Weights of a small GPT-style language model, trained from scratch on English Wikipedia: width 320, 22.2M parameters.
MLP neurons of a small language model. Each row is named by its layer, matrix (up: input weights) and neuron, and shows model dimensions 0-95. Each number is 128 + 32 x the weight over its row's rms, rounded and kept within 0 to 255. Numbers have three digits each.
After each neuron's rows, "fires after" lists the tokens most often just before its 100 highest values on Wikipedia text that the model never trained on.

L2.up458:144157137101165188174045169121162067114109160113100070087129135125131113089153053116109104118178131161138171087164119131125108116158148135099106146113110129091105153086114111175123132079118116149152105128104182150141133114103107124180115027146186120130133171158114182137125117093142107139
fires after: ".", "==", "|", ".\n\n"

L2.up451:117071159112123098127130168143109088131114094122183117079122134102101101112153097127146142125112111094130156150095120154067175144052123113191131139128127142092082129136113162119074132128172127135088148142137168128077139137134113142124145171089140138163127153127101138184150166170159122125
fires after: ",", "′", " $", "°", "00", " (#"

L2.up587:130104147122091155095142174133104121097208141126152136172129138101094106086155133064174126165124095148154161179125157099166133155130151169126081139129149151112104154169092080120153190119177200143146163140160135079184122133075130122113108163168091123128108157056111179129162113069119096119
fires after: " (", " \"", " be", "{"

L2.up357:118132075131131095150147152088123108062118124125168114146148167163148188133123106139191143156127157157129170141116103164088177053122199073148132099138147108113042154117142097132127175125139177102126112123067107104081124093150133112112175134171120141139108045149156109148167137110153109120
fires after: " the", " The"

L8.up239:126101141031074151163088077129090132102142136149112125161129125109127129130154156166186140135167148096106139131110115088057121162134096117127129139107147139078120107185146172168128121099097172173143116112132105089162125141098130130166130126113136160139139141051118153145178126171189121160
fires after: " ", " −"

L2.up57:126135180089111123111149178144039113151101145088149095195153143145159124110129066098145159136147127142121075167175073140106165155159137140126144134060156126146143097095137100125131093111036198099079130119074150094095165088114116090168130094093099152080060150118139162122143090102141131145
fires after: " the", " The"

L3.up93:112139182075119124122180112088127069104095128126061152111158173103082153136109074135118154106117126125158158134121126130153104091138130116143160098135130101133133124156133130102122123124086052156136091069067142120068122182093137128157136125190121110163158110127100157116171168174165117172
fires after: " |", ".", " (", " ", "10"

L2.up997:135124136140137173055225143171153126158102083102210060070093127111119118070173074109129164089114113077155150101136183099104122110161058143129097128077126080174131158162154089079094113118179112153145163166104095154093096166079148128131146151121131099114141123083116201160143135160102082089
fires after: "20", "19", " (", " ", ","

L3.up1251:136114103128167162123150126135121077125078148078091084114163170158094151093123152124178114113172101141135122149058150102124095143090065119071095055080128140176132110216122093128126112107197169135104193112107131126110122127071192115146089114177176140114188150108088172135148074148155152117
fires after: "20", "19"

L8.up472:141149139169129166159138127144084125186120144168080173116118135118100105113118125129069123167068086139075117105125135159158175126158066173127147142044105127099174078148128077131105177085174133163096137161180106217137161144110172116114122119132198128097156075128136075138121147122102126101
fires after: ",", " (", "."

L8.up1046:104127113130165150114109176178154146182138144188135127154185131155139146168142151106170171126128158188171136166138189166107118183117066154164077085082147110149078068161140102115070128162147079132138107154149135195142144133094134202151067188165149119142142169143088142094101156158124116147
fires after: " |"

L3.up512:170110137098108073126117096119080121166110168121133125088161089078123146141088131122141129110125107165139197160178156091172110110115129144163136127114148116123121149190120120107128180166108136106165128076115118104143137171061045121154113157094121120156150157083144106091112152094172149075
fires after: " ", " |"

L2.up754:179119141144151177094145161104169116109118100055138090158128155102151111125126129135093110137179118173061111074141171119066194133129104168119108202136107081164120120097081108130126104101090114109159144170134111094185107088162152139091093162154130157055121131099120166145099170137133050147
fires after: " ", "19", "\n", " —\n", " ("

L2.up416:128139095112142142146112089101118095108131116158147152077098111172110111104087120077096084120156133177147206160127126063114167130132112106074157084118166140100083163120139072103087094113155167181111158102173118177184099176060137096164140109148168147115115054181126171098156115127126176184
fires after: "\n", ".\n\n", "\n\n", "===", "===\n\n", "=="

L8.up525:145130155126152145129113104132109123110062136107162164141183127096097162104104192125161128101149138185131103175125139095225078145093092093130106084137098169153115096136100177122056123191107136102099077164166154188109073145095136147152165141118136137133166138130150119095124119148094073160
fires after: " |", ",", "2", "3", "4"

L2.up311:101200110109128142123081116125099072122094243103125089198149155094213086117102151166152077150078104086143133124144162135128182109115180120139173173063116178127178109115133174141107164133122057098154178154127108177106114133135137079135115106128115167097084126163165135137102132128066064124
fires after: " ", " ("

L3.up1055:132068117113122109100114151110130126129124105138197118103195205168090188085163093091115181095147142146126111097096146114081072071127166163188063104065080109188137106175127096115140141077098106122157120147121245139115186133102122151166122103173080100148168128153077112088155095115163143076
fires after: " ", "19", " the", "20", " (", "80"

L3.up717:160102148083109073171186142160149126099111163139081097128115106112148175144128062174209158132156090174120116106154129104150166195151209113121127080159142108114118142120174165083123144157142128092146082110116142190065151119090141171161110074184155120117134123099108102113100120147163074092
fires after: " |", " ", " played", " /", "0"

L3.up1113:172119105164116143124138101131090108110125110118173120064127142157089118065128133100146167092162173123109104081088149128114148157201124123095105147099123107143142121095153135164130133083140088152071113104023153136149144159098170099159124089207125181077132126134098163126195150168144123152
fires after: " ", "19", ",", " February", "20"

L2.up676:153111119143168118121145178125097117163099109139142117095111174143078076107128134052147070068116035137142121131160139104141155131198158143079096131140077085126102106136134099120134087169138103163174156087102106111222110082118153183114144057132154139130162171137131179123131128034150159122
fires after: " \"", " (", "\n"

L3.up1150:163145113108184090152139154186113110136084131142137179070122098084122100126105148115100094089165152095078220131188077126117158090155101126140145049136125183108097158155092141080152104156151151133164103167144105091118169132115086171110087155121199102162158079107150073181127141133082133094
fires after: " ", " |", " −", "4"

L2.up982:140068103134139180143105166134112182127085067120164131147138119185119135147130155171184114082103081042096102129146117171146139141120097151165115107078134162164134187119090134070106133119096111175129098165128102111119110160093154133095147143148189149143174119089164101142182133135151096066
fires after: " |", " A", " ", "0"

L2.up452:131058143140100137065154145091119092159139055056171111063138189100130146098174124113109110138085127144165134121126145156139125139140101136111109195084112111112115162118136125136101152168159146094153132169095168099089200151103167097167148151129132157108134137090123168108132156173135165162
fires after: " |", ",", " "

L3.up919:110106080124098131197130151153117203177173128082135182151099102128121065134149175144115148083163156118138199044102173076141127091112141179101187093091124184140115098087138085125145170135103103124151067158148111167140151156138084202163062115115224117106086119062118110075157116162184085149
fires after: " was", ".", " is", " were", " are"

L8.up728:175121164110190224127120147201088083111132141076175102130135123165051140130138093143135095101125138101092148113114119051088134144174125135134143180112066092115164154156140148127111142211102133160095134156115099153143085118166095180125112123166118130129062115184165071046157155177155125121
fires after: " ", " ("

L7.up1254:098139104132165183139170182111129116096127078086153028085085117078154154145125136132113136144092151131146087110158145154113154127129171118110179135106174128077083134089119173176184137142166117119113123154157139158122129076142158118146102098114172117085155156157138187107176152138090154091
fires after: " ", " (", ",", "19", " from", "20"

L8.up588:116126147064095177178198154161161187139177102154169127088129103135181116147116158130119097148193147139150155132131157081115165113133096105110152088103127153118093059089098084142115118184103103159065100104167123174127089153167156142120140146147105103091097143145133119159116147116160138147
fires after: " |", "|", " ", " Set"

L3.up378:051115182129166097133138113154145136150095132101092122147194132136099205094175103097173086118120138117133118122181145150138097118114152089082118088160105156130124091135123172160110146161128166153089131113101135099167115121117103126192148094146139150130153103093142082141127095155131137116
fires after: "20", "19", " In", " of", " ", "–"

L7.up299:063164142117135096170102119096178069128097189129124129168158199195098123122090130122115068166117133167108172154082211131144157205117168142166075135100122059117072100146125155131163143139080127138136133127156132165088125080140149178080107114129133196137169152118146161151094101127154143081
fires after: "|", " the", "-", " to", " ", ":"

L8.up493:111156150134172125136139065095164119139117140176117109136038088103131183134131144121129161122094136126101114084147162093144081148141155174146147135187076141163136145168169091160056158110129109151123114134142119122125096166143111088115125145105122153153112139117188176139114160196149105148
fires after: ",", " "

L7.up967:111098134139165082131094192135158067131116131149192148114177079126157189115120093131128184086185155135120070188179091143131081086086147097174151163106166147155177111142169143075097050083120137152144153131152115142117112099141159135123171143121120198138114112165115117176118053086107125124
fires after: " the", "19", " "

L8.up292:142171164100103146147149123099096134153074152182141111126051124117106158133125194117101115118103103138104157160132120074108130105084098074142123118150086133121127174155139143109142153084099113117134205165157102155104120139127170132166117088143148134135125103169090123132129144112148104069
fires after: " ", " |", "–", "20", "19", " ("

L8.up863:095153076156152153147123113080116103152140106111139165099060171107044125092100124156193127125134118129149067111166077104176159133051164136175125166142132135041105116176110106167125080130137147143134120154118134153187120070143141164112103130152068137112131143177141090128082115120127134115
fires after: "-", " |", " ", "|", " the"

L2.up159:101191131112112201117127165051094070163121142156131117042178146143146115129138138084136163120085104099142112108180069130155082187161113130172110092098178084105096123174112150139110118132187074115109137130110140131199159096107059154063176139122139148153157110166095134122144187124128151120
fires after: " the", " a", "),", " U", " in", " ("

L7.up618:044185155107120122080085073101088154163110164163097154190149133054176122183160159159151117143140092139114169152180108087129143116092178114101098096167172150125105133072132132171124127150110181187130143135133126160104156115142153104187131100114178103126115135100163134149103131111140124193
fires after: " ", "–", "|", " |"

L3.up1222:122112076200133115162088139137152100114109139187141121130096121129149103097107108107152107158114142161156140131117169149094158191066122106144091119084139141179198118145147111161131099140119084140120116051105112028128138083140121109174074145140121135046169126075122160142104137107180128098
fires after: "1", "0", "2"

L2.up67:134149110139117154198173093140115086161212127135157136114128134109098145149176104124092102093115115121170160101098141187128191175096193113123145169090121136144158164083130115127138238070089090119196091140053161114194055158122094168148125092138120148119186118116132098135099116095092121176
fires after: " was", " is", " are", " were", " |"

L3.up859:081151173144172155109142172094136148160084165093130128088152120168120144148126135134111167128118091146110028137196183130077195128171123116143159071143150100107093135120125174103161130120104175101196127131157077111096128037107147130114156103146140169174149141151139118102129108167143102059
fires after: " the", " The", " ", "=="

L3.up84:100117105133052089083140170105124170102106102116171171133123119096129077161157082142138122163103178135101122133137119129081125087078109083133145109190170185120190123154107092127097146122130113157135047151178063110117173105087139109164126152147099112124184102075176133138172177154164082122
fires after: ".", " (", "5", "8", "0"

L3.up1154:146107125162135141157124107185171070170157126174086135133084116122105138124130134114161133137148101081146125181147120140103073119155171130114135130174096096149152137133114140136111054168121122042131133162093101134152070115149115139125111067143165115105118143077148130131087144113168077093
fires after: " ", " |"

L3.up281:151045132138168089171123156094142139122080144109179097087147214132158118135153153135141123156144165124108129060179140084120105110122149081061168149094133094165116102132150144144097107081130133160087089175142059109130142101162116122111140181114155153131196145126149205112089107159126060121
fires after: " |", " ", "2", "0", " Male"

L7.up84:116112210145105115129099135098105104185125104181099101086036181133171152118122099163164163101121102148079126102117089159162140115110122144056158098172156116125174088108134158146112135120133142156119097146157138048119090215107114109134082108123170102093169127079119082118093167076139128146
fires after: " ", " to", " +"

L3.up1031:147163105177204054148150164124075100122117085138090115123139174148143082122092133117150126170110097135184188159139160110119112147065140117114160140148152121107151147111124081129128122111147125164169125096087139162108096074086114142125158131161112135117136122091088183128108099111060108187
fires after: " (", " \"", " Z", " |"

L2.up1140:145158084147104142109146145092196121128154120157110105105172114151134119100189090095134157096099143122142152165117126086158076130147118119117125117017126136155131087143096194164122148122158148109129125112119150119115136152085130141147157145125166126072145126086152141124189161131124118083
fires after: ".", ",", ").", ".\n\n"

L7.up83:118051121087094117115122135167146194095150128081144162133145133096141168061133118127108117131129155135098134092090158088099112101122207085125054110121093179102179124133152116243176111127161184146133145091165114139139175075139145161133148124141133137111073132130108143160125093136155122119
fires after: " |", " ", "–"

L3.up559:143120148089088143154164143108152123148131142080174130085030078166115144084160163122140172120221178135080107119091148095129148125176137178114137083157034125144121170110165122133139127158104109129176145139111097141161092108089102171182136092159146149091136176126148116173093172133178053109
fires after: " ", "19", "20"

L2.up254:098133196092187112208124083133142199083136165120100143091147128130171106067118150139171122122081093163111089073106131149125111102163138095163185141084141168122123122115132150178110152129161150146101123160110082077164123097151102147173122119106169091170131117136089107195166133132192094165
fires after: " |", " as", " "

L7.up1220:101166165144102156126109156105077157128142153122165115117132096087132160088145182123074111094128096130163093181115137129138186142082178129107147161154195114080071100118107121179090136175165140204107146133114149099062200145111171164115162076130117055124148154119132122139155120148148141155
fires after: " ", "-", "–", " |", " $"

L2.up32:146040142107117122086067150142181111073173123096106152105113120107111158106101046094068117117073144132114185140100126129123097127105185157094093179052162137104146168128159123155106113149205084130111152107168160158198159120118086141114162153217188081121152128073107122087142172117208142132
fires after: " in", " (", " ", "In", "==="

L3.up1036:154186121147117098139179121129101185173125187160152112106080089170130172090121160101070197123162181147104073105134092132147116074165099110102106055143133058120086130076117148093140122086174035135060156158093147134106118161091104123182172119144180122163182101123094109118153163130141153099
fires after: "20", "19", "–", "-"

L7.up929:151062176111126104102117124115147153134089147152128197144156118132086131121102147125142158123120135073146108131073118155150117173194064152136101101133124049163089088123071105106183120099083169093117138152168156083135130120126125070101163138126101100200160176144162109077111163119165100127
fires after: " |", "0", "-", ";", "=="

L2.up863:152082092092075111127174169101157124152103106150128172146153154099200148072082130121118131145123135187185077103123157141112138119147136105112077125104163115110168132112093103190141100027101134158100142147120082140066152129114167200124174125141099115105100125143172203114123084132198097090
fires after: " ", " |", ","

L2.up175:170142186125128083109150185173130110109136131150133125094146144141148058106146162079163123150136095137072143124119123155136116128110083115158130104139197113122151139155120194125136118136183056075087103088122143075044142124155109135175065099147137152121040131093103110168106139102098111149
fires after: "1", "2", "3", "8", "4", "0"

L7.up527:186177059172099158150147131140190102169145110065121126137133149123104118112187113168123165101059155112094080120120114119076096118077184201108121071076132100087102094111125158127072080094118154159080138118106164167154195168119143114115116125107150157114114150113170068151118156129147115170
fires after: ",", ".", "20", ":", "18"

L3.up145:105120144156143146090114120084123152128135112106157146185070132149143161131158119160154128133111092153158057159105139134064119154107149204072121141168124098206110090125081155136146121190092135161139203180147077149135104150101149128152142111101121117100091176130108116145158140113160063137
fires after: "–", "20"

L3.up263:140134082104168178084108163184125107097164134159141112155149164115203193110115088116161140133137181097154130144147132071029107075128142060161124128117122171109106098167125157158118086168153202113109080138171107139068143107164077131183073103140134140146123134155177097149104119100144089134
fires after: " |", " —", ".", "math"

L3.up1041:167168100121099084103156071117118136149065141119051113130179066114087059113113126134106088163137154156139125181180091169132141136149182075070169153133107125084155146124042170170149153127137086144091169126113102175154143096150149107135168111105095116129160127085097182138119195087072121127
fires after: " ", "|", "-", "1", "–"

L2.up13:145202158091103120163135201132109123061108119096144093088172136154123087126120116126171115122109076138173104098106107119101176046105176144164097097098115126152087174087145170111153163174152126148174151106088111162077061116135150124104156167132143103142140061136144162181104114166105102150
fires after: " the", " The", "The", "==", "'s", "-"

L3.up501:184064090141107095103114156129185098160131088092141082121110094208110109099174141114103112096163146145141084140118129105116071148081087101092125112188114093149094092127156158124143132087181153152125147187123116148190126154118159137119080124107107099153162117149087148121180123169152080113
fires after: "19", "20"

L3.up584:169097136122107105126182131103131192116139144172186152102113049129154134148116092089164110161077121141180112162131124123134087161142136142157117128105075088113092129157118083136112039112128182197120082140086112123116101055161121126098197121149167112133152103160142113107130163127210129090
fires after: ".", "–", " |", "|", ";", "-"

L2.up870:080084118131098093121097174113153078137129125157113157164170179140155160138150161137139180200138172167129084100169145154094127104140123166126118072125151171111090090130150047137090118174152101113139150109086124065080121106096126089146105057091077105090103147115176142133124164078137147093
fires after: " the", " first"

L8.up507:131119038152179137112127125107090151177151159199173097099122164049116114160105173110137136144124166100091119067127136097134083114179136088120102102115078142196117117165126088089105149088087122149102109122132154146140171107191161161125159070144151135149080141147151080106132106169156193100
fires after: " |", ";", "|", ".", " "

L3.up1177:123193109109088101130128135109127059148140153108118121101113129072120153117098123161130135140133166166127133159125093130102119131143138166193149132160111123123119122106104155146091140152176166109128190137143190172062106091142105153174079120123120149146143179126097128112116101130144148129
fires after: "-", "19", "|", " ", " |\n\n", " Website"

L7.up777:122175169137158089110091148167115112125175134157155098129146215160060157136090171124102139125120107128185107167169163168146091228078202078112077088083143128106109137173107129105153104107130121121158122139136161101136148112152143161090117149088104152166137139086139126208107166095135105142
fires after: " |", "20", "19", ","

L7.up135:109184105088080135132105121111189126129114165165185149155108125101116129147135102111184110171139098134176106132141091068123094143148093128137075134069143176094151112125092159138084077158162098198067178124144174205147090090144129160120129098134111153181058109152178141109104108134135092125
fires after: " ", " |", " No", "|"

L2.up630:095152173132159156143068117123111105108160174159110205133161128145114124137094092129131153102131155064124132129104156087128186165172121115137154098137142176117152131133104109145142105153127214133155108140152135090168130105127146168106072128144109167038114098083116102099133176233113084105
fires after: "–", " "

L2.up11:118108118145150172080120125144155099139136120090142098136083149143113089121147129151113159159142090147107073136102058156124148144113113108148152074138091079099107144143138155040132131127118089208101124114110137132164097113103177118135165124147145156161197108185094150108152133171177165113
fires after: "20", "19", " "

L3.up467:087153168159161112122158120124132152085159075170170098120135179115122219108110091117181045187144139130116142100153157175120125124147148099131126119189134141175136153090113070145071082124135143061137087113100124072088147102131077123140128096134112109122116168090140161198125121085171102111
fires after: " the", " The", " United", "80"

L2.up791:100187156142132072142092113099145094137144144144130159142173131067150156172058073125210189167098133185105160136104089161102148104149183108120165141154151131103162114107145148129130128141081151130140057104137166160101098081117171116158106131053124176083113195143136124162126074096116093113
fires after: " the", " a", "2", "0"

L2.up554:101106131113113100086148154155130123095122064152109145120132150133082097073066079138197161214122109080181125171109138161102122162151113126168158104114131164125088112141090143155099120131094152096152128124125155114105105184143129102188164084101154116124170172091134131204106151099167104118
fires after: " ", "0", "1", " |", "2"

L7.up448:142142143158191148143083149149135112095148162092129117121194148137084118119126129114169186156179115106090138132100129118075116104078171101185125094100119125139123145134112109121134155190126095178097086100157107173200185057086121126121139158089159160110088092094132172143101095156164116196
fires after: " |", "0", " China"

L7.up279:148077141068115179087162118095131169105120097158131182163102117102160184123120071161128094185175103130184168099144146146119114120109148109174121093177086124110161103104104118109087128169122164120143083095120148133181103141128106127163114166156122106108106075123168154177085196114172182125
fires after: "|", " ", " |"

L7.up1101:142086058155149107085141138133108149130118106095166095172144140140162156088128109156124137120148108104117087157182093136099100158153131113123127117129115116182099120048113107145092142111102166157162133151129117173128174100169171131139183138114135111074114110092108099117110119132118121090
fires after: " ", "19", " as", "."

L2.up135:121152144124111132168082164152115126133117125099137144157158152115100141103071132088085168143129127118177097153163129140111130119169155141151124146066199102034083110123085095143176164123126131101104103092182129104068143066115197145149125177165121191113114169139113097159136130131177193093
fires after: " the", " continues"

L2.up770:140173145133134065128138110067147118158128105163103155135126111104154178139093105141154112160146142157195129133154121173162080155122136153192093112155115143177085153140150180075120105161084157132110071156126095140170141124079063117131151183094127126062077101088103168119095152111187131061
fires after: " the", " The"

L3.up1026:135129158140115131115159143089123067113120103094114115178164163108100157162104049205117170160169118091168155106179107091159127127082102123112161145176133130182120101153157108078142066161138106069136109125070178125131112113156134115118132151162101123082143164142142076149109075131129079088
fires after: "0", "1", "2", "3"

L8.up810:084103152083109060153114151164075118049146130129105126114161145150164130165098091059169164124140132140158183151163137052143127115163161132176138131130098143104116145101147081187117125133117142106139111085116158134156129153068173168126085153148145118105161091127153151148145157173133154127
fires after: " |", " and", ";", " (", " "

L7.up132:177071094166136092141155107145137127156065085194155066124085131130125125093147110141157145167137122109077072097130114176139142122110102130144131114180126092145055122115129172142143083096079121080126060171156139106130105194145143109163159165112160094134095131170191154118149118143144156102
fires after: " ", " and"

L2.up1028:154138123178137077108067108147140101173060072147163136170128144094171157103099093166156113154134144145135105176137145166140123114153115088165112122119151175108140130101139142083122116159096182110135098050160084154074156087125094146158128137109201126130124118085076122156104094139197146158
fires after: " the", " The"

L7.up1258:071124166090157157159080121087129130121128170206076154164032108068126179104134117045134132097167108158125110104194165109183149084099128082179205158144123137074101136114123175124151126116203142132124137141121148133133163099096101180158143161122158122139169099164174099124182099138129159065
fires after: " ", "–", " to", " ("

L7.up987:091106184120108156082101149118147132163130215088121102098138191104147123126155141161160134122158122116161105121114169074065090117159132155173161143080072161110153071091142167114086151138121120125142140164106082145118111163186117119125153158109097178152096160168153114113184153234136110103
fires after: " ", " ("

L2.up246:151168114223146142121063120154097069139068143116103116129192129104105066180118100118163148147047132083134103187170150173137134159088126118137164026104098060146140126103121133067138139134130106110150136147146091130149170126108137085140142097098113145143093143103088155151147122117129155096
fires after: " |", " ", " K"

L2.up1118:155123082121115144155093211114118095117059133123126184132134190159063113157052124041109162149145165123132100184133135203125077095108123118126112157123184179179069128131103116079102167131159115094182145099134115068143145091192180085141136108146105134119092093137100107096162119112149148130
fires after: " the", " and", "The"

L2.up192:080091107186172119167114163126095110053187160120122095116142133107160150128107151099102111158155133154181135163136109135065123112071196172038112108132093164093133106143108163114124195119141139058115126094147085189154097121055074137139129127177155167085136116105127129111139108162084102152
fires after: " the", ".\n\n", "\n\n", "===\n\n", " |\n\n", "\n"

L2.up368:085076133172167056076123142129130135131152162136145175156143174097163176130165151079145123129061142096165115102077165151119173160093155093107102119119134152178194059143137133131108143122119141161167126206136118130157100109126123116175154139190135162127128131152153095184117138106128121108
fires after: " ", " (", "–", " ."

L2.up721:075119154133126093120136158103116166135113107122133103079089135146150108093159148114174141079104160101125156119150126091107141111098132054100099128088148139116107173142138129189078089152161160140129164080121077159150112081054089097149140122102164112109124110121099163165157146143114196082
fires after: " (", " was", " \"", ","

L8.up734:150113094130168130082184103147162133175174140165140151145148093144132171111177155088121129105063190181105148177137079123022155119088143127151166109167099085148118074139138149150151119107097083132123197063101090090146088113147109109179164106118172186105128169148157165143098167133190125123
fires after: "19", "20", " Roch"

L8.up1125:146109129109184123193104107170157098122194135122129181181080122159141096113149136114081103129173087091132121075059118109113114134160158152206107098143100112125058153107116154142063164136097138102144040088100168193152112177159144116138131173084183121154120071099107127076114229036107119128
fires after: ".", " is", " the", ":", " Am"

L3.up543:142141132070095124136147109109148119136176182158186107117165078113175114079166126126151151151150117091167106148103171148095210129139183083184077136111142110091099141143102087153115124163181153157114062148144094158150123100150145119103215096149085085144088139176153158103115170135118136105
fires after: ".", " |", "⋅", "-"

L3.up340:103143156114119077153105073084119129143172124103111204101167183075073133113108145181141112077135172131172163083140136161119109187109147074173068121165099117103134119169139060141169127164194157170098125086130085144120172083112199085121110137162122185129154100105104167130086162136078163137
fires after: "|", "-", " U", " Y", ":"

L3.up393:119098091185108126136096136091101107120142160117178134137194166118138079119137145077159167175084116136151086123126113154106141142134118128061140155115190111103158169111125115144107072126153153082148146155147121063122120116150131162096112120139157125096099115086092131168121126175175091142
fires after: "1", "0", "2"

L8.up1024:112139095130141129172105102142217110167116125055130142188079142065095150097196120145195092147162154117152103116140127152193150073085117101122097112111113124169133110121167156141113122135175132155149125145101079086151131154142083128173082122157147153125131145090128075153115178124070132136
fires after: " ", "|", " (", "–", ",", "20"

L3.up304:156153102108145088139089104107144097159147166206138142084144091168149172081180176101123164113122096117123094168099069099110164170131160152147062064151112142076141172125153101132116179158169128109137089168070132159148177150118120110200113139140077083135149143087159119119102123081096124144
fires after: ".", "9", "8", "7", "3"

L3.up855:149159207139100162188161120088127127106145149168164157132095129095138158109145128184102116101105095087151109105147130128149153109137093115138139168144112168082183171164130109140116085099199084132072112113128061125086114146095155172095111100137130074115135117096165134115142121159114048136
fires after: ",", ":"

L8.up744:142134140075174168120151137142126143146185096158120128143080096175118170097103132137100145175105117146120117138154160124096145102150100134182179123122124122126096130141152129112148135201197158150123073128176202119148090071090155151138122080090187111126235150127170130116130095122108121139
fires after: " ", " |", ",", "-", "1", " Brock"

L8.up594:114120130142197169099176089112104124173107113102123093127120114079088132070207104114068106131120091115141133046095107057163141151107179105175108117119159098149082156108072176088202090138108123127092120100164146095143144132096202126093171134146129147182170158104148120156094116179172208110
fires after: " |", ",", " W", " and", ";", " was"

L2.up250:153121123133132114109085096125123151094151157083127150103194071102158125118114078099188130083075095084147165112080150106107148123152140102164148151152172165080119103162156142115193100075175139157161127107109112108140091112163117110121140122125159137100103177135126094136066159133159096096
fires after: "–", " ", "+", "p"